Weights of a small GPT-style language model, trained from scratch on English Wikipedia.
Architecture: LayerNorm before each block, attention and MLP in parallel, capped logits.
MLP neurons of a small language model. Each row is named by its layer, matrix (up: input weights) and neuron, and shows model dimensions 384-511. Each number is 128 + 24 x the weight over its row's rms, rounded and kept within 0 to 255. Numbers have three digits each.
Before each neuron's rows, "fires on" lists the tokens most often at its 100 highest values on Wikipedia text that the model never trained on.

fires on: " the", " to", " from", " with", ":", " at"
L9.up1268:101130128156140122129097160089103113158148109104126131167103102118091096115140167131154169078117094130105155139129143137109129077089131082118096134145120148142102067159145121115150142170121133152137145108169148138134133114130096148087118108118119129094114122088127120129150146143117135169125105140084116159143123147133130147085143097148136141137142112137141106117119112136112079132136

fires on: " in", " of", " to", " club", " city", " Museum"
L9.up2014:108091158118102124125113123164156145109106112153134113152146092132117131126131113122130135192128080102111133140145129125129122113096087133135115117123127172169129098090123145107174176107134161141120128152087121095185106145165119143171179144102120097089145126108152162101141112105076125151161138139084128161125128154115150134066178161121151109150114143113129117135103138125112097113134

fires on: " |", " •", " and", " ", "."
L8.up742:132145091163149109171143114150096105120169061111131126145166133130127108104153146128125146147124140101124139083092133155157113144102119143126157141171155117157127116166131155156163137097122109116102112152108127122146113103147121094119141160117111129108131133157083157112109085126175142134051104133146190163119166139118136120108115117117142139087152121120110142131113152145141120146129

fires on: " |", " no"
L9.up1745:097088135086108128135122148161121129124134119141123093145103139150125123140096151160150092162147146135142167107145186135101143091121105132142100130094094134122128130130105118129123150083140150151110133109120191116129134111146145105121123140144106115112111134136110130152084148113105057127100137129135143120099154172102139126130095133097114144178136103150117130117108117170143095132150

fires on: " |", ".", " ", " |\n", ";", " m"
L8.up1547:102093114132114189107136128141088109133140091106139132122186183130157157131127061136145127125109144096158158111109171109147125098092117119146117113080131163106094137132105106140148119114161121098136165137181151139119105130164152100154147119117111120104085156153087142110129191106177115139106146191148125127094153165188127131118118107065121136130149139158132127134127127162108158175100

fires on: " "
L9.up1786:111133111116115117155134127145105068132141162151140179090118138078093132135115126122130113126137113146101099127161125130140134130165081101107125158145130126105141125164100142075099126178152125126151084122127150114151109125156127125131146170142094089130153120122100171141148112131084107142141072112096133103083104152132172166114132148108126124099169158152138106139093155161125093112121

fires on: "1", ",", " a", "p", "a", " an"
L8.up1290:106141072156147128108154173134110118079144137153105104114127122140161113116148143126077088112109121164118142095133157130157126180085127127110139123089133098088131164130106115160126131139125126132115125138157127144125162135114090132099160158164125092144135129176108134122095131129065142122101153082099150140136153137145147125144104140086130082068178170146135142146101125150126091109092

fires on: ",", " "
L8.up1674:132075123142167140178137113114100122131099093150138122163098140154159118101124133123129112123097113139152137117107118177120148102133137158169143188135133149155112106138132129112100165127124152135120120123165142086148122136144128109131080165146151114129108094147135097129105141089147125163134161124155162146137131103156099105089149122131106115127134155132134134154080093128094129128110

fires on: " ", "20", " from"
L8.up1054:125138149133136108112138107157095123143111138150136145139120114159135097107126151143121109117103129145107191137097136183102090126139094136130111195104118107098136089138207106169125117102091170140150162097123138140148147135133136141140107147121158147164104117158136121121149129132177129156132133117120120129162125151109120128113107168134112154141137104135199131127090115144152165132096

fires on: " ", "19", "-", "18", " the"
L8.up105:120108159121097106112119093160088135171095085113104140141103143100139145130149143082125125125165131148060173163102095097148128109171151134123150132121112106135165147137115133122096105139096123122129163078143138134132148141122101119092142176102136129131146099121152085121058137136127117116097120143140118146158149102130109127034168126153142138150127099098098098117095129138132134130135

fires on: "20", " in", " (", " ", " at", " Les"
L8.up803:162104143154152149134129124095118139125109128145142147102136158130114148151165111150141118090097086134167098141119112172161103164092142096115140145170120108142125142105178095125099078153093135140144170129121143122109165107091112146120099162156093126135154126134139130150124153121168132128151123168133181133134108107114081116135121127090093127098114133179164151132126100134120100117103

fires on: " ", " |\n", " footballer", " |", " player", " composition"
L8.up1075:109150145112151084169159116107134128074143125096141147113094117124142130125146123143130131096120113117108125123144105141104107135125178142147097104137130150127105085103146143136115079141144120145125104119134186140099105123142130088137181127092150145140135104136137103114153134111104133098129122078122119130139132154117140157118136130122195117127164118099144110139148130147145099181147

fires on: " at", " of", ":", " to", " over"
L9.up270:126117140152131157150152114057139127137133117140125115153120123104100122091153140125124125153139115083093126136167114115138148119045137106097148136152147121156126072166113157120157137114115139138112099120174135156127125106176122127092173121120122124097133110150141142162104135105107134169152106123141148126172134126137174170155152106088158106128165077147132135110134133155127103130144

fires on: ":", " and", "\n", "|", " for"
L8.up388:139167197104128141166166146120119087123106115142167115156129112144127115085134110102117105103097131121099123159137129156153169118074128117137107152134107117126145124141129135121149102107119109130117105120133155120139158119131131104134162151151153098165115126138154088149079140114105123114111162075140136125141134150154116112107121156106184142155145077140118158148128161091114140100161

fires on: " ", ".", " much", " h", ","
L8.up940:145121106183116158160144079131133123151136095126128123139121120126112175121137101146114122123148164087109124127146141210130160109154085131148109082110107129116113115128122139132111127158102100152149114094122185115122085069123068144130115115120119127110143139094110083145150108099115135145118136137110165137169130105132118090133109159083112072114123146139120093105153140101104130129109

fires on: "\n", " of", " ", " +"
L9.up1751:091123126135151146148116152113142130098119107140111155158145155172098120076121174163132126131123150142113121130066137106116094080139103101073096157124114108130140140107118115161139139081094082101156139097093186129142135135124128126121108113138105126088080114120158095135158152106132147115117097131084141151152136142167131079121130167137122104112141098160142181137118155122153133107110

fires on: " and", " On", " in", " &", ",", " on"
L9.up759:126088091126111151143133095156182125133130122106150131112170124159099138100095090126108144092135108154135109125139109130096117149077142174113137090148161152115127134127163122113094109143131166144092084137173098116147161101140138125163138133118122163124124114182104137069133155145128135111116112164134137156105118140094163143162104110112112140129143147157159116151117124140134106130072

fires on: " to", "th", " and", "00", " second", "s"
L9.up1184:136128138102108098086135122110128077111121110138121133117122128090134125089119165087112115114087132082104173131174117139156134103143131129093154091113128119141101113147121152146118123172140163127107118100113133140171163103136101126145124170128166079077136090139143140160124112149106107119146087077102153112156125141151119132109108145128134122075152137105161114123095136166129124089115

fires on: " to", " well", " also", " and", " previously", ")"
L8.up1062:124155138125159140116066138085145120159141175128108151177110133158123139138143150155170123164134079106095111144156129111123159077137127117115110126142101115141140080120150159135148141119100109122107094116110162094158141083163125063133101144119096132139114111131151116084141121135122116131115131140123132138124118111121132132129112125100118140167133157147122177122122123110156104150143

fires on: " ", " (", ".\n\n", " It"
L8.up429:158136164124121125080112084150130146104115106135160073165127158155118119138159159181109151167126114163142161120124145139110131129149114153093132148139079165114129111126094116130170124141128098152120113083127138122149140118154088097126170092123132108075143129124116087113142090122124136115108073089081110147123166105110118149124089118111128144128119131171175129141126132115096106136107

fires on: " the", " as", " was", " were", ",", " up"
L9.up1145:130110114126134092116130128105140155119098123122095128160145151141165152116130108144107150100112097103137129131104113118108099166099120135152107150113101133126156116154136138099105105130104135128138135106110120086116118100165135139125132164121103146116067124171129105097087118103112112120128118139150125146140124094138151132166117137154109130123164102156125126138093131133137142126145

fires on: " |", " of", ";"
L8.up168:109125093112136144175132148099095111073157118135108065153100119143109139122129176104124143139173164113120089116048186120154154127148112131160146169118153134153138167133118172119150151106078169183133097161167109154135159110096119104154114150111096098113131149154111107136142153078122121151176172135132175185151117135109127146141147157115117110121122094129124139106142151120134111133123

fires on: " |", " /", " of", " to", " living"
L8.up1851:096114128135133144149124122099113103093109132086107116123185124148059127107157112133156136152131089138112147122126127184121146090097123122085154119082160193128135082112160129100114152135105129142138102102091177142139115128103142120140155150141122132141144135124174090095134136111114098168125128144097159098097134123149117145111150150125141086160115107124073115126084169105169095120129

fires on: " an", " ", " An", "An", "\""
L9.up950:099129137160117135149132144162121106075157143138170075133130097174151093142102093151095104094135123129124111114115097151125107148124110168080115119104135116105112120149144147122138115115159141090109120081119134129144172159165115141108073164135102129128121123126133139081138119102113164148103127116116192149134124173085154099133097182127108120099158139170179106157125130151107121116165

fires on: " by", "',", " a", " which", "20"
L8.up266:140133119144159109083128149115121183078130101130145134156150124147153127125119121115091086173113110156166171127130177172141118107140122141165145152101141136138116114125135108116137130158086142166180117141131137134151148163147114081135123149157093112125130136127131091099107122137156153118167090153161136121162143126095116104133103135130156136103183126141144144141130143111124143151088

fires on: " were", " was", " are", " also", ")", " written"
L8.up1413:143136178109130147139121143134141146128162129106110144132125144124186141131123107132131130138107125115132132082077104124159163166123088144120098130107090160121114110115143099129097109138117174122116116114129142097122131136158132159118107103139146155135059121163063115140143101114125111100157143149096120131123134116121107111106108097113101124146131151143104140106105160116094152123117

fires on: " of", " as", " included", ":", "-"
L8.up861:112183140124152140143130115166096082085169093153158120108138120140133188123146167105136141108136105093096138170159098118190171101154110125145129111084158107132075097100112123134164107109089126142150103139129153126143131142144130103100127085118115131137144144126079093121119145173144110157116114109132155150162145124164118100182131170127113121115155112115134095152130143110143088154161

fires on: " *", " had", " were", " was", "0", " have"
L8.up1760:135107130152131158165130171140130152156135132155119152112141109133100131112115137147128149158107102106168168156130132077132126151103086115128111089116090119114126102146188125105154101116119150120127167112147110152143129115152103153115162140108115100147105119158159116085069128090099167136119150158105150105143146167128144125101142148084162152082145138122116139128106149126145107152126

fires on: " this", " song", " new", " single", " This", " second"
L8.up1752:107158138116100142148110093149139120087125180082162156120112147126121135108175094156071126140098149137117196123171128126098122139089156122139100128141158094113148117079126152134144153143138097139152109099103149137158140123152149060161160166146099048079120115118119142125104132146144124114152174089110130119146132122156111108153092167103179117138172184111127148116113124140111146103131

fires on: " ", " to"
L9.up1026:107117149146147104134158124155144146132133117123145116119110128114087141090119174124131131137121150106115160111097185107136175094129144113113117145106085165111148134165121129126147104119162158112135167126105155104113104161121124133162147152165116153107117086158120128174144153127146186108175120168120149181130156141117108160130137105111127128112159091160116121129175110138151081122130

fires on: " ", " income", " |", " for", "\n"
L9.up782:114106149130113127133131125150153123161133136142122078152157142092149143122135136121117135096137125130115168141147104131163137175116116089105156138122145123118157149197068106130091116138135107138097084135144102143170176102173091128150119094103075113185093144128145156153068148161107130145102127105102126109121122096130149115130111157112153178122154101112136128103172140143125156165130

fires on: " ", " North", " New"
L8.up1604:121119119116105084106196101166139142118131126119180093130149152094096123114120097175118136119140106102074137140160154140142103114052126101134131137107101121147119098123133131148097140142134120110123118096145152132145158159105132071189128140140138083096134105126116137145093160139129124166139145081113155121175153148127108174105124151127175116111161105134160103146137122117135113117111

fires on: " |", "-", " No", ";", " ", " New"
L8.up309:138112158115087146144135091121101139116124118117161144147113133144086141106157120094120138110158152114160110153143113120134153117128123133116155142117112069124116132116100139135093086118118144136128105127147139096134121119134129151122105120084085089092120119122106100169080117080121114162120090148113136102148153132098142147125121140132146135104120121157141160139152126190157132169173

fires on: ",", " and", " Al", " not"
L9.up1377:122144129178172102140108122109115151155180132130091160138104153158123180132153134083132105072117128159177105138086104132120160115124099109096121183136138147129089109091141114134138090143142143129156107149082110130137145127113105078144119156145092127148094126186084154127110133116098110097159148156110115150141166184101143116121125119121174094134126122128129146158108140134174108135089

fires on: " ", "20", " based"
L9.up1676:109131153131100110139149143150107119160121105113166144161130105095129080129103129130190124120131093149167111110104156115121130121113127123115132149083080123139153094128168114155142139123131099101101118079134161114100183151126097129146091151128128116121123141133117109158146145110117136096121099093138170109156124113125148116093107157136145132098085155130188124119170151111131140123144

fires on: " to", ",", " (", " of", "from", "in"
L8.up1390:132107116134141169158137129075124113162118117126111160128140086159109108145130082156167115155110075120184137126142148188122163079183107138125144152130136156158135084130111158143148153104124127155133113103126173097128138096128092060116134136146152147166163136113108077109149102113141104134164106134132146089134122125125140158137131133134108149112174118143118112144132146126125091106113

fires on: " ", "19"
L9.up391:137118119121159119130111137157136171062150147141127160139126137180140097100163171160153099152138155129138157124128120096116108162130091138097137130123149172098120129139150138159136157141079168139130140105096141108161133108126044098145131159096156099111143081143132119149123155150134122114119105096147166146139143119094150136098139144092137132094131113108158144137087101116097156140141

fires on: " and", " to", "19", " his", " by"
L8.up12:046119141106112121154082137103133152122119128136107119148152086160125112159115116163170127156101135149174123097170164082089105115142131116117118123119135129133128118148132145116158141130102115137150106108125172106158152111143093146149133169142106122139156122143135132138174117095104112124099159153131171144118165161119143121087138129153164116110094134143161124135139139143131080123066

fires on: " to", ".", " |", "99"
L9.up1117:114167175112177187137123126124140104141127125105108149160152110138152121133131112136157103130132153105154124087116146115118164113098133147067136108122141120139118104114178096077127122160106180116157144125141144119124134163133125113145149148108157102095129081116094167153145129140152170142126112108116116139079073149135132104112141118156120112066166113159121142160141130133136085140141

fires on: ",", " and"
L8.up406:113123160128112112136147154101098131126140136162131155153110149136094121110118094098076118142116140113135117112118140110130155118105117096139106149177157142079120132156124146194127125119103128078127150153108167117148109133184118086141131150111152106103154098177096135106140137154121098133114100161146107092112139149139114150108110087081165136163142120130130150106120147138094094131124

fires on: " to", " from", " of", " de", " (", " and"
L8.up1007:110162113082149112132149060141166102140152105097148148109118147115120091128154133108120100147111134130095113109114170122156138138145119153086154109118124121094144110129135138120122144136145186125090097143113162101139154122163099084117121135121118134179106146172152128113129123133100085155157130144125132142154125138131098183082099158157136141115117075142140138119156126120180103170113

fires on: " and", " or", " than", " as", " |"
L9.up243:149101153114132113162130124100101113124113105155137118128119156110153133145058109178105152100115163128121106108092110097142191101112117118130134119136143107109122085152158158130148139126115194124089152088117152136106136134174091139117123133104128132123135119168091156125120130132143119169136157158141152159105182133142128116147116139145149104156121098147101150132134123158118140168123

fires on: " ", ")", "6"
L8.up1610:080100133124114111147164136166130125100133123113085111177192099168155119100159137147126094114137130083136114073086125101130125106102156145090125155126115153128164154112118113133129125129118162164108128129062110143110131143141129109123128132112147110106094151106133085117130127120182130128102128110122101128133111139086125146149085119087138142148091110125156150138173153156153087151150

fires on: ",", " and", "History", " or", " importance"
L8.up1488:150116111127138096157081116134130134095137142151140156117156143141107153118170123141110096100106126104111103137143176167144104126116092108082141123144135131131107139121109139173117116153077153134079089068148155134137110156177103147152115130152106113100131122161087149122131177129119102181121108126160145140176099102143119094138148135154169101128094157155184158121120133188099125129103

fires on: " the", ","
L8.up1808:147108119155149153166140187118098135122136149128134122160117146118110167108089150159143073113108133148121142124131157166151100077091121155126116092122153124114106080135134102102125161148105126102106103138143165138138132135145140114124136174125101091113108099120129160111152151149148111123125166122136108111167136130126119134145121132113098141102166129111127100113123074111096165110079

fires on: " |", " +", ".", " of", " ."
L9.up180:129124142170117166116166151137115104100123153095130100088132162135121160128165119125105104152102131083113154145109124133131131116120154171104141106082078147169093146122143148133123143123131168144087111136098131162120149156111100081125150126102164130098087113128103117136154135113130123125178122109161119115150148117150133074123111115140141136125105138132140108163121125124164131115137

fires on: " ", " of", " to", " —", "-n"
L9.up1247:116107089140119105112116120132143105178147112123110123151125092117121144113193147098145138154144113136147160101110136127167103160164094122106116130088069121134146131158132110106144133122092163125143155171127135142137112149093132099146109110149080140129111108113157160102146208124134155162128119100141162147124149127154117145146115167107111120162143093153165139122162139115169173122126

fires on: " ", " as", " is", " was"
L8.up686:112131126155134127112133122163116192133109117131131118149138122120151122136163105140109115126177102126112125132115134100153122120125122129160136109124129136120100078140148140145104143164086135170126117151100173130115137146136141125126132113129143111146105110114130083144112176120092164110097087109137153150123121112165145120154089123078130109132138049163110129134145121126160171121090

fires on: ",", ":", " first", " on", " get", " –"
L8.up932:121125136130160135132121092107143138169174122157142134147130136149143167122130157123109089132111116108162130078138110108096154130091127100131156133109099118112148123154173134156158100104102146133113140088126152096114112153144114156153146134148168165133119114168119092064115167136117169144134138148117125116127113172155133133097124087092129163156130150145109160122127129141079109175079

fires on: " ", " which"
L9.up723:144135110159102160091132149177187155121125138106148127135103119138096130142116093124132129094132127165179136100144157127129078140150161133120165148151136129148125115139167120137126131121156124132108144117134113100137126140126105141105132134123143092136116120154128140151147104111160163125143084131174155148161116159102107112084086153106125164124145137097170113157159144116161082139149

fires on: " this", " following", " This", " not", "19", " to"
L8.up1721:131132111166085156124170147120120108104116151156138117138122104184151124110138100142127133130132150136139190152156169179108119120074150104115120115134128133104159148141119116122121172154106188129108099131096141144137119111120122113111107133119126151105167113121131135165136144119132148156148099149094176105126106153151112132153130143098119117117108138133092158135089100137150137146111

fires on: "%"
L9.up603:112121129146111112126154112108145181137171144161106111137085131127107098131167148136120101137103166165135127107141159126128119115066125135130143142126102130143144158150096140099132184124094087091150168142099156165128150143141114112120124139088127073138149168144113161093137133109091112154118133137094158109140155111164099149102075138137154085135123150125142115119095170116154147112176

fires on: " ", " to"
L8.up1625:102112135107128151160105127116161086163096104163150146106162107140145161125150106106105116151113120103077133103095139107164133106123125109109153129126098091127109136148130115140160096146114138111142092115123129120146119094121132143129155127087122143104148097166113138143125165131118129188110119117124121147173113114198141111140155119142121129175145122119091146139124121127087117163152

fires on: ")", "|", "4", "16", "\n", " to"
L8.up1154:114170107119146113134155113147148108126120133117120168162116137151129103127122130130091129126062148141113081138170169140089135116174116114105118125122116130128145182128135168121151110128117089091126119161139170161124116149179139088091114124152139160109100139142123080126159102127118102146137125090100170125168148142121119147144082139077131111119121137116109185138081172121142124161156

fires on: ",", ".", " to"
L8.up1031:080147107171143130169153101176135112081106108131161142106099112183167165096090185115124098145116093110098094106130113151127088104100128132127128114103138134102119139123146136183133107147161120103091136108136124098143139117095087152095113151107117149109148125125095157113126119119094136169089116120115143100145127116159120101113135161107167100120152105086133156153118092117099098123137

fires on: " |\n", " |", "9"
L8.up1426:091099144162170128123089150109127120092168101084140136119144160116149136090081113158140096122072110093109133084093126114101142144142128157149132120129101136166153103151160121167165159130122127114120151157139162110112129119134098126183162147082130141142122105153079151163139158093134127146095172104135118143139165112150134140107079181133108111162201162106134135135101128157148129166098

fires on: " at", " of", " in", " that"
L8.up955:147155179122134136132160097096112156107121114125152119142159153155059145089096123127151066118143089132110114125139183169129150138123079127121123140111148148166112099158134123110094145124141110158124121100159131154176109122123127128073110155131163133118124131143109087114118146101125101167115114136110102124137107129142148134126120142134130103156139165119172093136118125139180123146116

fires on: " ", " F", " only", "2", " three", " the"
L8.up1369:140120104125170119120105126156145119090091175118115117173137149113142111101128111154118123159140159145138138148148156111152092102133081152129091165109117103107117146145116152148121145133090149142120099167093181126125122123172145120114148139130160103094100162133142102102117127129159157150152135112137142143126100169133180157111136153132110131116139132132116123097144146139154155122122

fires on: " and", ".", " However", "19", " &", "–"
L8.up800:107114165110126134121108180079146134115127147116129142111153104126166139107136094170121113105135145149152119064168128138122128143157165142116109108135164133071085110124166127136135145164070124125159106110111114145146125153139094145161132148136112121137151110121138130090159136155108115139099109119150134141138133119124124147112104182128125111103099075169112108164147093146130045119103

fires on: "%", ",", " households", " (", "2"
L8.up907:182092150109113098124179131131112152107160141111162143170108129131130089125124129155159123124149119165131102105118125132130122130155138113151143123124085179171182131129126126107146133101110120122099092116106169127087185132134111119118129159104128129136099091135100087144123105109108105172110104125141123121098163160141134178124137148108132108142095133106134146132098146120150119151105

fires on: " ", "'ve", " went"
L9.up1855:150089098139129124140123128155188102166156083108124133161136120161098095113105127157095117112110100084082135117146148154149130102144144147159103132132088175149147124155160109154104100139138159149096161092139103146090124138110144124125118087133126163120145144164132159183127136134121137164143143134114144166134128136151130156164117115145170125145132117134168093141123152170124158140117

fires on: " |", " —", "+", "3", " ", " Leading"
L8.up1285:121115095147164108130136113121152138131168130114114123115160113118118132119167160159100116136120152113114154128143134085145080108172192160148165120126107131152158085153137141153121166138115173146082137147108141121131146117164161097118088055117070153150139130118104146158143146147118137100105171121141125133145108083110131141145102144155143136136117079148097122127144099135127102173102

fires on: " |", " ", ";", " .", ".", "0"
L8.up1880:119121153140126126106155171095156107107166131106137092141143171153130143119138115158184119133080130093130125125101129119087139079117169140146118141166119089139147148114116154118162143135109166121153143119157140075115110117161135070141126093137104109154060160153083121176153113129157119114105133136133108144125166155139139158138112126091149167119128127142129105118115110123100119173076

fires on: "\n", " was", " |\n", " —", " moved"
L9.up1115:090148155130129121136124135093150181093128139130129128148124134180153107104182142138132072107103120109136126108123119164096158120102139124117102135116117154106131098106153136127113147189135161122119135116087170102120117138123130110197144166144149110145078127154089129080123148155083141119093103131132167126144149180099150165092118106127137167131146162139106150109104118134112164139134

fires on: " ", " c", " Jean"
L9.up589:106109142123113165126141170096149161104117121125187123150145126156107122140085099123071135078146158074154163111157165137176118140156106150119139164125118128143108136144140156172092142164142157111101155095135124132133146145130112211119156129071113117107117118139146150104091110135140180132150103148129155162115173138142134117162122126098119135120114131147131114156115128145105100150126

fires on: " at", " in", " into", " what"
L9.up349:155116113092137113145126100125111090136117170145149079108117090119155106128125120117152134126099091148123076131157100184129121127154116097137145112162146108110082087128116131141162144118126163092148128156139102092117132130077113147151129108170141137093144127140154114130155160125135110164095092131138136132135122167122140136132148127111136128115138104116126131092091117144149084105156

fires on: ",", ":", "=", "-"
L8.up551:141154137170174181145108142129132109078146115147138129120150171132109141119097119158142127114091113100077108135141123169156139108124072140098140138141116165116092096153160156130140134172154116144155136141116152120114107127139131134135120168151106126093161136142093110102118144130086121148143147104136141144143156119121103143094137122156113118122161131147149126129076099109156099123152

fires on: "20", ":", "\n", "-H", "-"
L9.up770:138127159170187149168102157069111123135137126143130122116129130137082133114136101138147140152115111164113102144142161148094171074090127129094134129139155133138184079097147121204099145153077165136135151138138132164124114123097126151131118138124135138107170109128138128108118135077116153142117120135087108139124129132135167104095101112148128075120116104144061128103115109138106102150097

fires on: " ", " |", ";", "3", "+"
L8.up1793:103152102094160111099124081096095137111163101127122121112112141148088128120073156112126108102067124133157081112107141128064158087136156134182138174141148107142116119101131150148121145123132152145144101131091128089130123097147142111103084120107132155096128185151139120136144184143150139128116143161153138121151133125133170148114133103166143110123106127100173113119108145176137125212143

fires on: "00", " and", " not", " or"
L9.up1571:118138085147156087108110139193134133154135141140128130118109150105114133118091114156148102119138145158139127089060139124134145154144114093087139105164119101141117167065160117134147154165088144093178151119127122132170108118100091103170136134114140123107121143116141147108102181103119105092150113099129172097117096156134154146108101121121099144159131122147135124095099126110121096097109

fires on: ",", " –", " -", "),", "—", ":"
L8.up195:144084118101112154175150135088129159101177107135171155157123108148144119136099111137097127155062101135149137106127151141119168100105160080094146150124069147147143138160142145153149099119135112130115116113130119112125127143097146104163144136129135127097105135156156088136146153117118124108141098116123157175147121117126123150091130100146128155135087123119140183113128125118113102114147

fires on: " this", ",", " following", " which", " =\n\n", " it"
L8.up1465:144163158119113133115122140165191127119146110115128139129124128104137133129139099084117145114141131140104154124156163172145135104141114093116108108154118102091093123136147113119142165119125140195120131101097115125169145119197135059129135125104118074122170080136146136101168096126119130138139116128125166090161114116128113130151130146143134138130130122125146114122101126130123104123121

fires on: " as", " such", "-", " one", " before"
L8.up1850:125163097084173167161101116124119090118135128107155106085090149115137143112083096122089104141128132141141126133131092153166108170136087094077115149096130139124099094146135153143152124146088092121123103095138155128138120119089144123176097116124134139085135134183126156139114187142153108144123116122137137123097116104159134122137114143142128120098133085132161110128109100126141120117137

fires on: " ", ","
L9.up302:124108125105137118105149186152162146147141080152135101146113126152064117101106086140126134156087120138145123124159143126155118110146152149108149098132128152145128125147132104155170108142179121122137130093167100121124105099163142154159174139131114109162091083108110161117122091109103121131104125129120145127124140124113151146115124123142120138091119145112128130139141160129148130091100

fires on: ".", "\n\n", ";", ").", " and", ".\n\n"
L8.up306:116108144161099176177100129118109154096117097116150146156120146141137142140160126136158094115114113146152110112132139155095131106145144101053130107130108175111129111146152113120125092152129115154057122117121155133135091130182114182098140143119084115155116124142109127118156102134114124117127106144125162122125145124165101114154100133137118112109108139138141135151172117156106087129107

fires on: ",", "–", "20", " ", " (", "p"
L8.up137:103150099165134154107211152124131111136145142158174080158148110120163129104113194131110158155094102157117140104128111112086106127138155141097127132112118101081126110136172160141163120106125126139093088134114128137135156144168109123134112134128121142083094092148143126130168104101127136104152105131137165141127130116166130164159111129132139140171111116120110131135137103165145135139109

fires on: ",", " North", " up", " with"
L8.up883:089111098159123117152129169147113096150095149125127113178141154174129131128127141112157108090118115133106147110141119122134136166112082147128088108163107153097128106103142153130163102157134156118082099085089153147121167085127154128108091141090131112116119134088136079122108100139142122151093145094110112115106126111118194161136122147103105124116137106113125099118118159108153107129137

fires on: " in", "1", " to", "0", "\n"
L9.up300:086140110150143155111101158119136171116107147166142151127163132144107104115131150163121155163149116129152126142113143107120144086089134100132131133149108140114107072129136158141124151104106165161094104144091121100141134131170144118121086123144130107116109142157133102109142131141087146102106155147122143137136147161122144129082143146147151132157151136092138117118145153140133119131081

fires on: " ", ",", "-", "0"
L8.up1980:087137181164187173125141101145073133122143105143138086099112118146130111134156164105164103132075075103085133132120123106092172139119138147126128096131122126119082100147096127094104113160105118126169118106123158128124110119121133126121162125119133103125126151119155112099108157153136157116115111139124146129135141113147119162091115110134143153111133109121120118128172129111135134127116

fires on: ".", " ", " ."
L8.up77:147134147145118167143137140126153096104100140109148102159130121135115116099113139132085139122091135137122103141106144111107112142122120127108135115096111159195149102136127158120128153158148140125102079081119109136170137151164122154112102079102172117134170137169165137105128109082106111114104178123084111139153134133143180092149126133125148135110143164102156089127082153134140127135126